{
  "num_hidden_layers": 8,
  "hidden_size": 640,
  "num_attention_heads": 5,
  "num_key_value_heads": 5,
  "head_dim": 128,
  "intermediate_size": 2560,
  "vocab_size": 39176,
  "hidden_act": "squared_relu",
  "norm": "rmsnorm",
  "norm_place": "pre",
  "norm_eps": 1e-06,
  "positions": "rope",
  "rope_theta": 63300.0,
  "rope_fraction": 1.0,
  "qk_norm": true,
  "attn_scale": 0.0887,
  "bias": "none",
  "tie_word_embeddings": false,
  "parallel_block": false,
  "extras": ["capped logits"],
  "init": "uniform",
  "init_std_qkv": 0.0257,
  "init_std_o": 0.00643,
  "init_std_up": 0.0257,
  "init_std_down": 0.00643,
  "init_out_by_depth": true,
  "optimizer": "muon",
  "learning_rate": 0.0236,
  "lr_mult_qkv": 0.7,
  "lr_mult_o": 2.0,
  "beta1": 0.95,
  "lr_head": 0.00436,
  "warmup_steps": 0,
  "schedule": "wsd",
  "decay_fraction": 0.652,
  "decay_shape": "linear",
  "final_lr_fraction": 0.1,
  "batch_tokens": 262144,
  "max_seq_len": 512,
  "doc_mask": false,
  "train_tokens": 1277000000,
  "max_steps": 4872,
  "dataset": "wikipedia_en"
}
MLP neurons of a small language model. Each row is named by its layer, matrix (up: input weights) and neuron, and shows model dimensions 416-607. Each number is 128 + 24 x the weight over its row's rms, rounded and kept within 0 to 255. Numbers have three digits each.
After each neuron's rows, "fires in" lists the words (lower case) most often at its 100 highest values on Wikipedia text that the model never trained on. A number after a token or word is its count.

L5.up1370:147130116104147109144146080154148125137111122126146129088149197145101100111106123120128063118165108101142110119137123135130113162128118153093115146149132142116156135119113098152133132151122146068130079123191140110135119151114165132129132153126129121138143137093127116152126144158150119123142111158134131171100123102135130140111095152155137099110123114125146130154115165128119110147116159119136115132133115131144150109118129136137122124099124150124128138139137119120121128128107155103128145107108168130101120127167140126133167077110090139151146118141167129128153136127139101130
fires in: "at" 34, "as" 15, "in" 14, "that" 4

L5.up2040:128054148123139131121108156150143087099110078098115154109094135084136133088083158109154124105145118184148139115138133141128140119138125108109097150136083081135157176125097132148119094102144111131102115157116164168132118129116113139120128122110105160135136139107110143129140131148107110180105096141128111121096114085096125128118130118159099174150122096136119117155155144151107135123136186178150086149112091118127076137160109098131180177164125114087137133133130125133167127163142129189137122125159122142117144097183095138091120113140154136124161139136149135152097118136109121083
fires in: "the" 95

L5.up778:091131152082160140076136113131119076123170113123144138143158103145093141140119090125155143095131102134129168124133106108083121127124107141136105165152140116109102099128151148113166149151151119089095152148145113106126158156091103110136096128105159146119144121131099142115141122154111147149102107137088146142113153161127087156107147133129118103150102100137144110166130093111117106123134138151096141140092097121116120086114168084073130128139115118159132097096153108150144131113074161170103168122111123106115147177128093137127114106128096112141110107165124111124135153131109155128
fires in: "a" 22, "on" 18, "of" 11, "to" 10, "by" 7, "for" 6

L5.up939:128149096128137129076122128148166097153128125111077128095110141134100131142134123101133131161177119140141110124131128141145129145094129122110172127137143125102157124113127127122146117151078127121101112122122119138117111095144159165121096089106143133122122109158094143119131130096105085112156154156104159113151136111141132167173129136127118146115142092122146121074131109129160132184150109155104192122168086158084096106108156151149136094140161137111087116131147120119128115140129181127101167085142127123118113125173133124118133126119153162153083109136150089146134111128145131147
fires in: "on" 51, "at" 9, "near" 6, "in" 5, "to" 4

L5.up71:128090112126108164162160123169095129170134116115174121131158124117124149129087126120173126125164113073162141136125158146125093074131183124168127166092095132154113119110143129174157096145144107111111110117142129111112119111149139138165168142113134158094142138141141149058063130116111084136167108118124158145159092107098130153131138110085105137082132108128081129125120154130101093099134150151167161143142123129099110147077124140122126124112137157135158091138135146120123086099093103136146137091105131097121146111125147144115135100118149139090128085087123107156165127104098108142
fires in: "the" 29, "his" 20, "her" 11, "both" 5, "s" 4

L5.up2404:105134124129126094143144121102205107121141139174138118156114136153116108130149123123075142148143146126160135112106114151143098187078157138131141191114134151179069114138129135157149131147125106169124152165131102124141115137105139155156145131122163072162127135093162161110137136131111102119143095101134137137136076145123121127138122135160134109129134144149103121096103106155138107107148138079133154135162129108130170093158095070118136100086130120129172133137137132134124131135128138073176115114089146145100130116157129146155108137089061127090111138117131077127127123154149126116
fires in: "on" 20, "in" 10, "for" 8, "over" 7, "through" 5

L5.up1762:091119137119149140110131168113135129167116115115129110106137119122124155168115139136121104103092133078120136151146130090111151100120122109085172108148129134113127110105079119166081085132091127196126110156121167137120112145114102127158095157124071139138080130165139121085145101143150114151160099134111150128110136112110144144152130167122142140090128088105096143100141122143118115112160129132113102098112130142109127110148062137136132137121150066142164102126124105099117130111130172144127161111134183152122136080169129086120104090110089147117169171156158111151160148108112134112
fires in: "the" 98

L5.up820:113081153113139170125094097132133124163106096118107109148094110109123149119132163073078171139102100143119153121153135120135119161136184149102116160111081097117116106073161149126109141117137098107151127146162104159158170147122145133143102143155158142112124162154162092086077137159111105138108122129108145081096159132126169143137129172120109144153094114131105130156142117129131109119158104143135128137132077146122129114137124111145134121156134102136153123071113094122105108189145107163140131138145132170133114119156128106122144184133126132120114112078160087150154139136153116144
fires in: "the" 29, "his" 10, "that" 7, "their" 7, "several" 7, "its" 6

L5.up2488:100150114087080119141124123125146129156117131139090159143159158122097133095114123098136094133084107113122160087124084166133145144133106155117158198123140089129133115106160169111125117166121144123122102100132070071134164150125108126173099133114135163166105129139145118141146091062128139133133138096141146145185077096131168076085107123121137127141142096133165107124120154137123104136144176158103140157134167154125112081160187135136106116161116119152187148120166104114145143149080131107131141133150158128116124130151121116134146162153125121110126074120174106130132083122132132120
fires in: "for" 39, "to" 16, "in" 8, "be" 7, "from" 5, "at" 4

L5.up2086:122130107094121107109150142105138053137115193136157161094101109109166178109143104120070108141143154096140105109139100128112157110128124130144083148145158138181112158116111137140130104128156129151132164122127062131162113128092139133118145154091130115136136155130119070147096115141118105083107116121117142154112126121134120105133122157141106162131099104164129125147112124132093137131132125110139130141150146119087104082118150099136088116104114106080132080168134119148134125155098112144102127061104142109133164102105142144151124117149105125192129138086108152098112118147142124134
fires in: "has" 28, "had" 23, "was" 15, "have" 9, "is" 7, "could" 6

L5.up2256:114130098135166119143095111160111148186098118125147129075100120094109142117116153145146111128128127129146161129152120145151080142146123168124108141144139130111144114156112115142169162125131107168161131085099122117128132108105099122093115152131142143115153128150133140170114149103107094093133118140137127121124110131162163106164087119099072165157149125158139100153117143108107146089121132140118129188130163106134118101128131079159109108127150115133153118123104156131100138137113159124138148096122155134145138142117115094081125143129106139161138107114121152107188118129143168108
fires in: "is" 24, "was" 19, "her" 9, "a" 8, "almost" 5

L5.up2072:102107109091124163100092151156110129138110120123157124145117099120133145169108143124147127112127133110131134121134115112102145109104146125154126162142116081153098139127122132136141119119117150132123117151109089135127169133136127151134084179140079142114127120166117167050140110131110109163126159146123134126103149137131131125154125100133136120155130114090116143089145089160125099124137145111106136111116122152115138151144108159097159116069150085132176143136118130111142084158084112133124140127152096155092076063154134131122125127118151144127117136122110139123117117171141120089
fires in: "the" 96

L5.up181:110111134151135150099115131155129118188097122124124120099088128151155157134116111153134154151164162127106147129118095122086138116125114098106078151163155138095037112134110093131132132110127129155089116129138121136128126151092139122110107097127132101117135122149111128135144100134138078149104139161071105179155138104171110099117124108153116106170127121109156141112145116130115112126125157087107135130126133116118128141138120128116137105128114161138142156135115089066111110125146136151171134095114162139135113085130108151142061081107116145138089080098123123159150111135103169091
fires in: "the" 92, "s" 4